config = dict(
    n_layer=13,
    d_model=192,
    n_head=2,
    n_kv_head=2,
    head_dim=96,
    d_mlp=384,
    vocab_size=8192,
    activation='swiglu',
    norm='rmsnorm',
    norm_place='pre',
    norm_eps=1e-05,
    positions='rope',
    rope_base=10000.0,
    rope_fraction=1.0,
    qk_norm=False,
    attn_scale=0.102,
    bias='none',
    tie_embeddings=False,
    parallel_block=False,
    init='normal',
    init_std_qkv=0.0331,
    init_std_o=0.0,
    init_std_up=0.0331,
    init_std_down=0.0,
    optimizer='muon',
    lr=0.00879,
    lr_mult_o=4.0,
    beta1=0.9,
    lr_head=0.00773,
    grad_clip=1.0,
    warmup_steps=200,
    schedule='wsd',
    decay_fraction=1.0,
    decay_shape='linear',
    final_lr_fraction=0.0,
    batch_tokens=32768,
    seq_len=128,
    doc_mask=True,
    train_tokens=241300000,
    steps=7364,
    dataset='wikipedia_en',
)
MLP neurons of a small language model. Each row is named by its layer, matrix (gate and up: input weights; down: output weights) and neuron, and shows model dimensions 48-143. Each number is 128 + 32 x the weight over its row's rms, rounded and kept within 0 to 255. A neuron's up and down rows have the sign that makes its largest values positive.
Before each neuron's rows, "raises" lists the tokens whose logits its output raises most directly, leaving later layers aside.

raises: "des", "ds", "de", "ss", "ordin"
L3.gate84 [ 96 151 120 125 154 169 105 122  92  71 140 108 124 181  97 114 166 145  98 103 144 179 104 128 138  74  95 160 106  51 185  62 123  73 144 134 131 159 147 108 193 114 134 159 196 105 150 151 159 200 132 121  66 114 123 143 111 158  99 145  95  88 138 179 159 148 137 137 113 155 138  76  65 128 204 179 170 149 113  99 102 132 140 128 138 136 143 146 111 108 119 147 124  99  81 131]
L3.up84 [159 129 149  85 123  87 137  96 130 124 126  16 133 137 116 120 142 120  76 150 161 154  84 101 103 117  92  91 109 146 109  98  96 209 118 129 107 109 117 103 169 155 137 144 123 157 150 172 142 105 123 130 102 101 132 106 157 183 139 118 121 173 100 127 150 164  13 114  99 152 167 112 101 156 160 176 154 122 117 113 139 109 161  93 142 130 157 115 147 154 148  84  93 114  47 179]
L3.down84 [164 130 143 119 150  74 160 162  63 129 121  87 130 107 120 140 122 105  83 170 130 161 140 114 146 143  55 140 174  73 151 151 134 140 130 117  92  93 116 176 158 179 107 199 164 146 152  49 129 112 110 104 135 143 121 147 205 143 125  62 134 158 121 148 109 108 136  93 127 157 175 166  96  74 136 100 169 144 120 115 105 177 106 105 136 121 128 128  62 121 191 156 110 159  99 106]

raises: "ck", "ct", "ub", "ight", "af"
L4.gate195 [123 123 101 180 154  92 106 143 157 140 121 167 156 133 100  78 143 172 125 141 127 101 163  92 117 137 139 193 103 170 120  75 147 166 140 150  91 102  85 149 132 101 206 165 136 146 148 188 107 167 181  86 146 112 116 163 118 225 120 167 114  94 137  98 138 187 172  77 112 147  94 175 138  69 122 130 141 106 179 138  78 133 130 142 145 101 160 103  70  88 171 155 134 159 109 164]
L4.up195 [165 136 161 178 103 119 109 165 119 138 130 135 154 119 117 103 174 108 142 173  59 123 131 118 126 116  76 116 126 173  50 138 213 160 108 104 114 137 150 149 110 151 184 121 125  50 109 141 121 140 119  87  97 141 123 142 120 154  95 119 148 160   8  79 138 182 161  91 137 137 170 110 152 135 106 108 179 137 147  92 122 179 154 158 155 163 139 154 139 125 174 138  95 133 110 113]
L4.down195 [ 73 118 163 129 103 103 119  93 147 123 148 140 137  86 100 132  87  97 113 121 122 158 166 145 122 142 121 144 114  95 113 141 105  91 107 219 139  58 131 146 149 143 160 160  72 143 184  85 121  65 111  47 176 134  97 156 198 145 163 130 106  52 109 136 121 144 109  96 163 155 150  93 127 130 151 106 155 113  70 157 108 173 123  95 140  78 139 121 155  77 122 127 142 138 112  69]

raises: "ted", "t", "ts", "ting", "ti"
L9.gate18 [116 131 209 193 159 136 156 116  69 123  87 147 122 195 137 113 153 122  87  88 153 101 146 119 108 142 176 162 144 180  85 137 145 114 111 183  60 151 155 166  61 126 120 160 127 151 150 152 138 106 174 118  63 120  84 150 141 142 123 115 110 121 134 124  94 129 173 116  83 131 104 126 117  88  99 125 125 130 144 168 108 114 154 134 174 173 108 113 136  97  95  73 155 148 198 112]
L9.up18 [122 151 220 142 103 151  93  97 112 128 103 152 130 108 117 158 138 113 130 109 123 123 102  95  92 191 120 137 138 134 160 111 126 176  75 115  61 126 122 172 121 135 171 136 128 155 176 155 126  61 132 147 135  86 124 145 130 135 109 114 103 102 137 119 135 172 175 115 118  85 103 125 180 108  77 102  79  76 134 109 131 107 149 140 111  99 138 133 138  92 162 126 140 129 139 110]
L9.down18 [106  87 178 169  44 151 190  89 103 123 128 134 182 173  92 110 134 117 133 134 149 152 126 100 143 138 151 191 105 127 101 122 172 102 109 171 110 154 128 141 140 101 111 153 140 121 172 130 102 117 150  51 112 103 131  98 107  87  86  94 139 150 132 116 137 106 154 126 104 204 106 136  98 154 127 116 149 133 142 145 116  94  36 129 144 155 137 127 133 102 148  81 170 121 104  77]

raises: "ally", "ative", "al", "ations", "ated"
L7.gate66 [120  92 104 103 110 126  80 141 153 110  94 142  59 177 122  93  91 148 128 163 175 121  91 116 168 152 145 103 141  84 162 140 166 115 129 113 128  78 140 146  82 111 148  89  59 155 139 181  88 115 118 142 126 120 141 180 137 138  99  90 102  81 152 152 179 132 120 137 172 129 101 105 157 143 192 172 129  77 154 144 182 138 133 158 119 113  88 140 170 150  87 185 111  86 132 160]
L7.up66 [124 113  91 190 130 154 137 161  97 189 115 109  66 114 157 139  96 165 138 179 105 123 139  97 144 134  87  76 179 126 126 132 146 134 114  41 104 103 126 183 200 124 129 112 104 150 116 159 178 162  79 196 127 131 197 121 148 174 180 119 120  94  98  82 177 156 152 193 131 104 149 178  92  74 102 134 121 109  89 140 149 107 115  77 140 146 123 184 183 157 135 128 127 124 133 137]
L7.down66 [110 181 132 123 110 172 164  96 112 114 101 186 155  92  87 113 103 160 148 135 104 171 118 166 144 138 148 150 163 118 129  51 110 103 114 139 146 146 211 132  89 155  50 105 107 125 134 126 148 100 127 126 140 165  67 144 154 130 145 108 170 165 122 137 149 126 119 126  96 140 132 183 195 157 107 112 152 141 121 161 143 124  91 160 128 127 146 118  84 133 185 162 147 154  82 136]

raises: " into", " in", " for", " to", " as"
L9.gate314 [133 153 184  64 178 146 150  85 104 160  89 194 125 112 124  94  77  81 144  75 190 154  67 158  68 142 122 148 111 162 140  85 133 116 126 126 134 125 140 137 142 118 110 139 113 117 121 149 143 106 161 112 112 167 144 139  85 139 150 117  67 118 134 143 113  85 143  91 130 126 154 103 105 122 149 142 143  88 111 137 139 102  63 168 148 167 109 135 192 165 116  57 150 163 108  59]
L9.up314 [123 171 181 103 193  99 133 149 153 118 150 174 165 160 116 102 145 121 158 106  94 139  98 166 105 148 175 130 114  87 145 136 148 151 138 128 144 108 100 114  54 191 110 140 112 141 141 175 117 164 116 121 118 168 129  74 111 101 110  99 131 119 154 147 119 121 131 138  97  65 172 133 142  97 189 150 149 164 135 198  80  87 124 130 170 102 123 112 139 177 167 177  89 161  83  82]
L9.down314 [152 160  96  73 145 116 100 128 146 137 119 110 135  50 116 115 127 146 138 158 125 141 123 135 132 182  44  81 157 152 129 131 162 119 141 134 126  70 104 144 143 126 134  81 103 111 117 210 143 125 132 106 107 185 136 148 153 124 148 135 126 132 122 127 165 133  60  37 132 131 144 190  78 160  84 148 169 127 109 126 123 155 168 129  59  65 130 133 139 109 136 123 116  96  97 178]

raises: " others", "ets", "ist", "et", "ume"
L4.gate221 [148 144 144 160 135  88 135 177 113  95  76 157 158 119 117 133 110  95  99  89 137  96  82 151  85 122 139  53 118 104 114 145 126 143 120  98 155 144 129 146 129 137  92  57 125 225 107 148 168 104 114 122 122 157 115 171 138 106 137  78 120 153  98  97  81  84 156  97 129  61 137 161 124 108 173 126  85 105  64  86  73 104 103 105 195 153 108  74 121  80 134 107  59 187 150 148]
L4.up221 [153 112 114 210 163 149 164 162  96 108 132 116 149  92 137 111 135 110 133  93 130 168 146 112 123  98 114 139 139  25 174 140  79 126 158 117  64 133 121 148 136 143  96  88  90 118 130 137 122 167 167 123  74 162 151 104 181 110 196  96 122 102 171  83 113 137 107  79 165 116  95  75 115 106  80  96  87 155 116 122 115  71 182  82  89 167 160 110  95 116 147 107 140 138  79 109]
L4.down221 [171 165 140  96 165 100 115 109 126  79 134 135  79 140 139 128 191  65 143 110 149  88 123 112 144 158 133 131 118 145  65  88 151 149  69 116 180 144  88 105 156 137 102 127 101 141 104 125 124  83 159 144 103 171  64 147 141 106 148 140  72 130  75 165 144 117 118 106 154 112 211 160 141 138 203 143 106 121 103 137  95 121 122 158 190 129 119 115 137  92 112 102  86 169 190 132]

raises: "istic", "ician", "ique", "ics", "itation"
L8.gate255 [ 99 172 177 118 118 126  41 121 114 119  79 109 154 103  92 125 186 162 103 125 116  45 176 145  92 114 118 121 119  51 145 137  98 137 118 173 157 114 103  94 125 118 113 154 130 145  84 116 123 158 121 156  99 112 112 124  95 130 105 174  67 132  97 183 172 144 183 115 123 111 105 122 162 135 170  95 117 150  57 122  90 187 111 110 126 121 148 171  96 128 141 125 114 173 109 143]
L8.up255 [147 146 155 185 146 125 129 120 173  56 197 149  95 137 102  70 120 119 113 128 169 120 139 103  97 177 142 129 130 142 145 124  95 153 112 203 100 149 126 160  99  61  73 172 112 130 157 174 149  98 102 160  59 126 166 159  75 139 104 134 102 205 132 150 137 113  84 129 123 162 118 191 176 169 164 145 121 103  99  96  97 182 124 140 123 101 145 114 174 158 107 118  47 115 132 140]
L8.down255 [161 126 174 121 130 120 168 148 139 125 100 164  84 149 122 114 139 152  67 153 150  39 146 177 138 130 202 121 151  97 150 126  78 124 134 129 164 121 186 170 115  67 126 166  65  82 142 149  78 160 100 100 131  99 144 108 170 120 106  47 135 164 116 119 134 117 113 112  76 125 149 137 140 114 128 143 107  78 157 121 116 141 168 134 143 121  87 116 144 112 116 102 113  65  97 133]

raises: " and", " &", "ace", ",", "aria"
L8.gate343 [ 89 155 182  78 145 161 100 130  90  91 102 123  86 135  94 153 167 115 106 117 119 158  91  69 110 103 132 110 123 157 103 136 100 153 151  82 120 105 128 170 141 143 125 149  69 148 113 120 183 237  86 152 149 110 129 115 110 139 142 147 127  89 122 126 167 158 120 130 165 118 130 105 128 113 124 101  61 141 109 174 147 115  92  62 178 123 142 159 193 152 107 102  77 134 157 142]
L8.up343 [125 165 122 159 116 217 179 115  95  83  97 131 150 100  88 112 109 100  89  82  90  83 162 105 108 122 126 100 145 155  93 104 148 116 143 110 184  52 123 120  83 127 160 168 144 168  98 115 148 179 122 128  57 117 149 118 132 209 146 195 152 131 140 121 172 143 142 108 122 128 142 131 126 120  99 147 163 107 132 163 193 142 104 100 161 120 119 142 128 122 108 143 112 113 134 127]
L8.down343 [178 132 120 162 119 138 169 120 141 195 135 134 193 106 125 125 105 121 173 135 174  87 145 195  99 124 123 121 116 110 172 141 113 127 119 135 143 134 129 144 157 154 153 114 210 120 159 118 104  65 153 107  95 121 132 145 170 102  69 104 121 146 134 113 121  72 170 150 125 156 136 145 154 166 150 119 165  87 129 120  82 144 145 192 143  93  79  98  67 152 144 118 173 134 122  69]

raises: "vest", "van", "fer", "va", "me"
L9.gate25 [124 143 153 129 139 110 153  94 106 149 132 123 196  73  78 143 109 134 184 166 139 112 103 169 127 110 148 146  80  90 125 102 141  98 133 114 206 100 162 121 155 139 138 140 132 113  63 166 106 122  89  82 139  74 163 168 107 136 130  95 135 145 102 199 144 163 151 100 149 150 171  79  51 104 173 155  93 100 102 121 135  83  97  95 146 138 213  90 154  62 144 182 151 142 151 117]
L9.up25 [146 152  94 143 111 165 148 148 149  83 118 114 109 171 126 170 142 109 138 171 103 104 164 180 140 132 164 133 125 117 178 202 118 136 149 113 151 162 142 147 165 120 135 147 161  70 125 114  95 116 167 108 131 120 126 111 111 148 129 147 152  93 180 113 106 126  80 116 215 128 137  74 110  97  96 102 116 120 164 131 110  90 154 105 145  89 173 130 151 172 142 102  97 184  58 118]
L9.down25 [109  91 120 130 162 195 117 121  88 143 124 117 119 166 135 110 143 142 152 125 126 199 129 102 110  83 117  94 118 159 108 159 134 178 148 146 151 126 109 193  77 156  73  70 143 102 125 122 133 181 143 119 140 171 133 136 157 100  98 155 180 106 177 168 157  97 167 135 102 119 118 139 158 154 152  96 147 134  84  99  92 149 131 142 140 130  95 121 116 119  96 142 143 115  71 121]

raises: "t", "ting", "ted", "ti", "nce"
L4.gate314 [107 175 119 141  89 120 137 152 116  80 123 102 125 133  74 190 110 180 125 116 108 147 116  59 134 132 121 133 155 134  93  83 114 147 154 209 127 149 125 164  59  71  94  79 146 152 157 137 153 113 128 140 125 129 118 102  94 160 198  71 117 166 134  93 135 129 138 143 160 201  97 133 153 122 165 129 153 105 120 142  68  84 107  84 125 115 145  62 134 133 123 123 224 140 140 130]
L4.up314 [128 139 177  82 108 169  95 152 128  90 126 177  96 117  93 166 144 125 154 187 101  67 134 120  98 141 101 130  71 119  96 103 148 173 114 158 100 169 141  92 202  87 133 130 167 111 190 121  97 137  72 100 134 154 125  99 155 149 106 131 130 180  54  99 103 153 210 137  98 178 196 122 146 146  83 199 139 114 147 119  98 150 135 109 129 102 181 106 146 128 119  87 113  91 135  76]
L4.down314 [124 108 135 155  53 148 157  76 114  80 147 159 158 130  86 103  68  99 172 123 147 164 114  60 127  94 158 180 131  53 118 137 140  86 138 161 111 137  93 161 111 160  31 109 161 123 140 133 103 142 108  65  88  89 162 139 134  98 154 111 167 116 190 159 130 156  97 129 104 118 112 135 131 115  88 111 141 128 138 108  63 138 125  95 114  91 158 131 200 107  56  91 175 145 139 119]

raises: "ian", "er", "ers", "ians", "ese"
L4.gate348 [143 115 111 136 170 140 156 152 159 131 155 112 102 155 102 101 119 110 105  60 113 181 181 134 144 153 122 131 103 103  86 132  98 130  93 155 137 126 116 135  83 150 156 199  71 159 112 156 183 115 110 138 100  82 101 125 144  93  95 134 149 163 100 134 115  91 192 180 145 114 119 130 147 130  90 143 105 109 166 162 178  41  92  61 188  99 116 103 114 130  94 141 110 155 120 117]
L4.up348 [135 130  74  97 109 159 133 145 128  97 153 159 146 125 121 131  87 136 122 138  58 134 154 118 199 110 100 124 130 124  99 106 182 140 123  93 138 137 133 146 126 156 113  97 117  94 143 115 130 168  80 150 111 138 118  29 146  83  85 105 119 150 117 103 143 150 117 103  92 141 138 179 116 117  58 127  63 175 119 197 124  89 162  98 141 143 113  73 112  92  33  95  80 124 125 182]
L4.down348 [166 139 152 116  93 134  79 105 136 182 108 111 128 117 102 138 145 185 130 157 119 150  81 111 149 149 206 153 109  76  83 100 176  68 128 105 120  79 113 177 155 136 119 128 145 146 121 118 141  94 145 143 161 104 111 126 135 124 113 104 145 154 152 113 155  94 102 118 101 147 135 162 134 126 165 111 184 112 159 122 108 186 116 126  86 141 121  99 108 135 183 132  81 115 164 124]

raises: "lit", "ll", "l", "lia", "ld"
L9.gate345 [123 124 129 171  61 124 106  97 135  65 104 109  99 178 149 139 119 107 153 137 160 110 166 102 166 105  54  76 135 137 117 140 155 140 166 154 135 136 117 124 172 108 159 116 110  92 163 107 119 134 118 118 104 160 123  92 134 136 162 143 174  98 164 179 179 137 145 190 145 128 113 107 183 164 127  93 151  58 134 105 112 142 124 105 131 115  58 199 121 123  79 153 114 145 178 155]
L9.up345 [136 100 140  54 100 172 123 121 118  30 160 136 103  88 147 132 126 155 134  86  98 146  85  73 118 136 162 136 181  95 128 125  93 137 153 123 124 110 161 133 131 143 142 151 122  87 102 125 123 135 144  87 119 141 128 131 143  83 120 126 161 119 116 146  98 101 202 133  84 104 132 170 116 124 159 142  86 130 111 141 135 135 131 111 114 108 117 183 123 111 138 127 195 114 160 142]
L9.down345 [173 107  95 163  93  78 165 133  93 142 161  94 108 148 154  80 117 150  83 132 135  62 159 129  97 108 176  88 185 115  87 153 150 123 119  94  94 127 112 152 153 172 110 135 128 108  88 140 142 100 154 110 149 121 136 113 113 157 121 202 184 163 125 131 127 138 166 159 139 107  73 136 130 104  61 135 117  94 167 118  69 154 152 107 105  97 178 166 177 114  61 112 164 137 142 127]

raises: ")", "=", " =", " |", ","
L2.gate26 [102  58 116  78  77 105 133 132 106 147 176  99 116 165 169  83 143 100 165 153 111 100 143 167 142 125 135  85  55 124 128 159 165 130 118 142 115 165 124 108 102 125 150  99 130 142 183 198 106 164 116 165 157 142 112 141 144 119 113 155 138 116 162 155 122 104 118 150 169 127 107 140 135 111 123 117 109 177 108 118 144 120 125 150 158 151 117 110 186 149 135  54  48 136 139 171]
L2.up26 [152  95 121 140 159 122 165 136 152 159 159 127 114 132 146 117 180 109 155 154 136  89 131 150 138 120 131 136  80  96 116 122 177 109 110 143 180 139 145 116  93 128 120 111  80 136 124 162 139 144 121 164 115 101  70 152 183 115 106 139 117 111 140 142 145 123  86 156 158 154 130 175  44 123 100 126 100 118 139  82 114 181 116 165 128 142 135 165 126  94 159  85  88 142 117 159]
L2.down26 [169  92 171 144 135 173 138 198 140 158 146 143 154 132  87  89 152 122 139  68 149  79 141  82 172 127 125 103 147  94  55  86 141 102 126 121 131  93 133 112 148 105 124 114 121 104 121 152 193 131 124 127  77 107  65 148 115 158 140 134 100 137 113 111 101 172 163 122 103 186 147 165  72 170 110 159  80  75 124 105 103 143  94 145  95 176 105 151 118 118 181 108 159 112 141  77]

raises: "ating", "ation", "ations", "ated", "ator"
L4.gate279 [134  93 109 135 113 132 140 225 148  99 145 132  91 130 145 147 148 172 134 136  90 145 156  79 171  89 178 115 148 104 107  80  99  63 154 125 138 165 124 185 160  94 132 133 136 116 131 104 125 117 123  86 144 101 115 126 170 140 160 118 119  89 135 119 119  89 136 141 149 112  73 154  65 115 107 166  92  64 113 176 134  97 131 154 135 142 133 158 100  72 157  80  74 183 113  97]
L4.up279 [ 97 133 137 142 150  71 144 101 113  88 160  76 100 107 151 153 181 110 147 135 176 101 119 105  63 139 212 163 201 177  75 130 124 116  80 144 136 127 120 130 132 155  79 118  72 149 136 146 125  94 105 105 100 160 127 133  98 159 118  78 111 109  89 169  95  94 108  92 119  93 107 147 171  96  47 110 174  86 127 110 203 161 143 137  70 117 128 109 122 103 133 105 106 130 138 136]
L4.down279 [120  88 163 108 135 132 153  87  62  47 126 192 108 127 126 126  94  83  82 154 190 131 116  71  98 104  92 156 214 181 116 157  90 139  81 180  91 164 121 139 150 130 127  54 170  81 112 167 133 127 147 122 142  91  94 126 124 156 136 113 141 132 142 179 127 139 109  98 140  85 138  96 150  87 173 123 155  92 188 136 135 141 100 110 105 106 125  87  89  92 128 163 122 172 167 118]

raises: "ics", "aging", "ical", "istic", "ic"
L9.gate27 [133 110 110  60 126 100  81 143 133 136 149 159 132  95  95 119 110 141 125 112 115 167 182 117 173 152 144  99  70 101 151 123  13 103 165 123 105  24 187 136 138 123 170 133 160 127  77  93 100 130 132 102 136 126 115 133 144 166 127  79 140  77 138 108 158  69 168 110 195 134  80 108 170 146 148 114 140 141 163 143 122 123 158 174 126 150 131 104 126 137 102 152  83 106 118 103]
L9.up27 [ 64  79 151 138 107  96 103 167 185 113 105 189 154 164  52  77 129 154 145 152 110  88 124 155  98 157 153 132 106 181 110  49 126 112  92 109  92  92 132 118 145 145 186 157  85 115 108 133  80  93 107 141 103 135  79 139 110  92 132 158 116  77 130 120 154 170 193 173 132 120 185 147 123 122 153 139 155 179 128 141  95 151 131 143 103 148 114  64  91 137 111 141 132  61 136 147]
L9.down27 [ 90 135 127  90 101  84 125 139 163 170  72 205 121 123  99 131 162 173 113 187 130  74 123 181 172 147 182  84 139  71 151 202 107 109 160  95  48 181 168 181 151 189 163 163 150  52 138  86 166 142 157 120 119  91 123 161 154 117  90  76 156 180 148 104 172 170  89 117 170 123 110 113 137 104 112 111 123 152 117 141 157 142 141 207 190 137 119 162 150 125 111 188 127 166 123 142]

raises: "ising", "ival", " time", "oted", "time"
L7.gate313 [ 83 112 161 126 138 207 143 133 114 116 117 162 131 138  42 108  60  78 134 102 124  86 141 158 123 136 134 156  83 111 121 125 133 174 155 127 144 122 168 120  91 104  67  88 110  74 165 128  94 132 141 118  89 143  89 153 140 186 108 192 150 144 129 130 157 139 180  50 129 135 148 129 140 101 119 140 138 136 111 121  90  91 128 108 199 126  94 142  99 116  96 138 166 142 122 118]
L7.up313 [133 132 138 171 138 174  99 155 121  92 121 148 122 145  54 119 140 130 130 159 172 157  86 158 125 125 119 163 136 108 100 136  46 149  76 200  80 103 123 137 123  71 162 100  69  99 119 176 102  66 106 118  88 138 122  97 184 163 128 118 121 147 121  99 130 156 164 176  99 158 124  86 101 112 130 119 163 103 137 113 144 118 132  99 155  98  72 136 105  75 159 100 115 111 153 150]
L7.down313 [ 77  78 145  88 103 164 126 125 160 179 115 138 137 130 132 135 100  45 130 113 137 184  75 149 168 120 129 124 100  94 154  85  97 109 145 139  72 116 198 174 147 168 126  98 102 105 122 158 115  84  96  90 107 162  96  85 117 171  86 152  67 126 144 148 101 127 163  44 140 128 186 162 154 126 152 135 170 158 176 119 117  98 147 139 124 105 162  77 139  73  62 145 161 122  99  68]

raises: "er", "ers", "ern", "ered", "ner"
L4.gate127 [122 134  98 151 119 135  74 174 148 111 101 125 119 142  90  91 135 138 155 156 151 113 171 135 146 125 149 178 113 116  69 156 129 180 138 120  92  94 109 112 157 123 188 106  29 166 110 176 147 132 164 138 105 172 189 164  56 163  99  62 127 105 141 134 152  77 139 109 121 142  37 162 186 164 157 118 142 157 111 176 118 166  93 124 165 127 108 149 186 124 127 116 106 167 109 107]
L4.up127 [ 93 137  64 182 112 128 158  89 136 132  89 164  50  97 124 105 122 102  66 120 118 162 159 193 130 110  75  86 135 157 123 113 109 137 123 126 116  49 130  89 137 139 142  94 127  96 145 122  89 105 176 163 139 127 160 134  68 140 190 120 160 106 108 100  97 152 165 104 129 141 172 149  83 126 161 158 106 146 109 135  95 110 140  71 123 161  88 142 157 129 123 115 160 152  96 174]
L4.down127 [169 105 178 153 155 195  54 104 117 181 160 111 149 107 165 120 137 150 141 114 108 123 130  59 135  99 179 168 150 153  94  98 160 150 114  67 120 114 120 137 122  80 167 133 187  73 117 158 133 156  82 108  87 106 143  89 140  81  65 121 108 125 129 111  83 137 124 109  84 148  77 117 133 106 112 131 130 125  63 123 131 164 153  79 120  87 163 132 138 126  79 138 162  62 119 120]

raises: " |", ")", "\"", "=", "ft"
L2.gate279 [138 129 146  96  98 100 132  59 120 146 141  79 190 142 191 155 107  70 130 152 120 123 112 163 101 116 116 137 150 118  71 111 128 113 105 170 174  91  95 144 109 166 138  96 199 118 155 125 107 131 159 141 112 154 134 159 101 129  99 177 109 139 116 127  77  82 132 153 113 131 116 106 170  55 100 130 163 154 163 144  92  88 113  74 113  59 120 131 176 152 114  71 145 165 139 174]
L2.up279 [152 112 149 117 122 155 139 140  77 168 148 115 166 109 165 101 114  74  81 131 122 108 132 121  94 118 100 136 112 114  79  72 122 102 125 132 140 100 150 113 131 134 101  92 112  91 180 148 124 115 111 113 105 164 102 192 150 176  67 140  68  91 123 146 104  70 147 150 152 145  71 115 175  40  96 108 119 100 170 112  90 114 109 109 117  63  94 124 125 144 161  85 182 121 171 144]
L2.down279 [137  94 139 110 138 139 133 217 118 202  95 131 157 113  89  72 159 139 118  88 157 140 146  91 163 107  97 106 129  82 102 119 124 100 108 112 108 104  95 114 115  88  99 106  48 131 117 159 133  88  69 106 148  80  95 161 113 148 124 100  73  93 167 162 146 177 169 131 154 182 185 147 121 126  87 128  83  95 138 130 151 144  99 178 100 151 133 118 153 175 168  58 169 102 168 110]

raises: " |", "\n", "\n\n", "=", " and"
L9.gate253 [129  55  69 147 147 155 117  97 105 151 172 116 129 170 101  96 181 114 150  83 124 104 158 166  91 114  84 136 106 103 118 100 111 149 115  84 126 103 143 133  75 136 166 168 151 100 157 123 131 154 192 100 124 133 109 139 166 158  73 135 190 109 194 154 125 132 123  88 172 152 136  77 131 145  91 169  88 143  80 191 171 144 174 100 106 136 124 179 164 116  94 110 153 161  97  86]
L9.up253 [112 105 100 120 130 135  85 105  65 186 177 101 153 169 176 137 156 165 144 126  70 119 111 166 127  60 109 143 182 104 120  93 131 114  86  88 153 103 113 135  90 148  88 166 114 114 158 138 148 112 136  86 114 152 119 122 171  83 112 103 140 110 122 155  90 185 124 117 136 168 135  85 115 151 155 180 118 143  85 160 143 175 149 135  91 155  97 167 151 105 106 137 186 137  96  82]
L9.down253 [122 133 152 131 137 123  95 156 130 150 166 113 126 141 112 141  18 200 132 113  78 132 155  63 136 142 132 121 116 142 141 116 167 117 110 103 185 127 102  97 132 146  99 152 146 123 156 134 128 155 128 120 181 102  83 128 134  95 177  60  96 133 149 143  94 114 174 155 109 155 129 150 146  81 120  87 164  63 103 138 138 162  82 131 133 112 121  80 129  61 112  99 113 128 149 137]

raises: "ngel", "ds", "tha", "cess", "col"
L4.gate269 [101 131 154  85 147 117 143 148 120 134 133 110 139 142 122  78 171 161 143 126  90  74 158 131 140  50 104 133 157 129 123 130 116 118 115  67 191 133 140 182 110 114 193 139 136 127  93 131 124 104 144 130 114 114  78 171 170 125 109 115 119 120 120 177 149  85  97 124  93 130 141 186 139 123 156 102 138 116 133 131 140  12 129 112  79 132  97 139 175 139 129  93 169  82 119 130]
L4.up269 [ 98 181  96 113  69 112 130  93 152 124  75 142 153 167 162 217 138  80 152 145 152 118 140 145 113 170 148  50 121 134 113 109 192 147 122 112 194  94 178 124 158 143  90 148 117  94 115 116 159 214 176 159 152 194 110 144 118  98  92 128 118 126  78 119 166 129  64 107  91 128 125 123  31 107 167 121  92 142 122 170 112 159 163 150 130 138 180 125 147 114 146 113 153 130 152 122]
L4.down269 [105 169 141 181  77  98 114 113  54 116 145  75 131 149 121  94 163 111 164 113  88 174  97 110 174 108 124 142 127 101 115 118 158  89 132 141 146  85 161 127 129 136 116 135 108 160  88  93 141 126  56 124 146  87 146 175 163 128 155 120 113 123 129 144  74 136 113 151  66 102  84 144 134 154 105 126 158  49  93 132 108 152 137  92 105 150 185 138 144 162 192 120 134  97 203 126]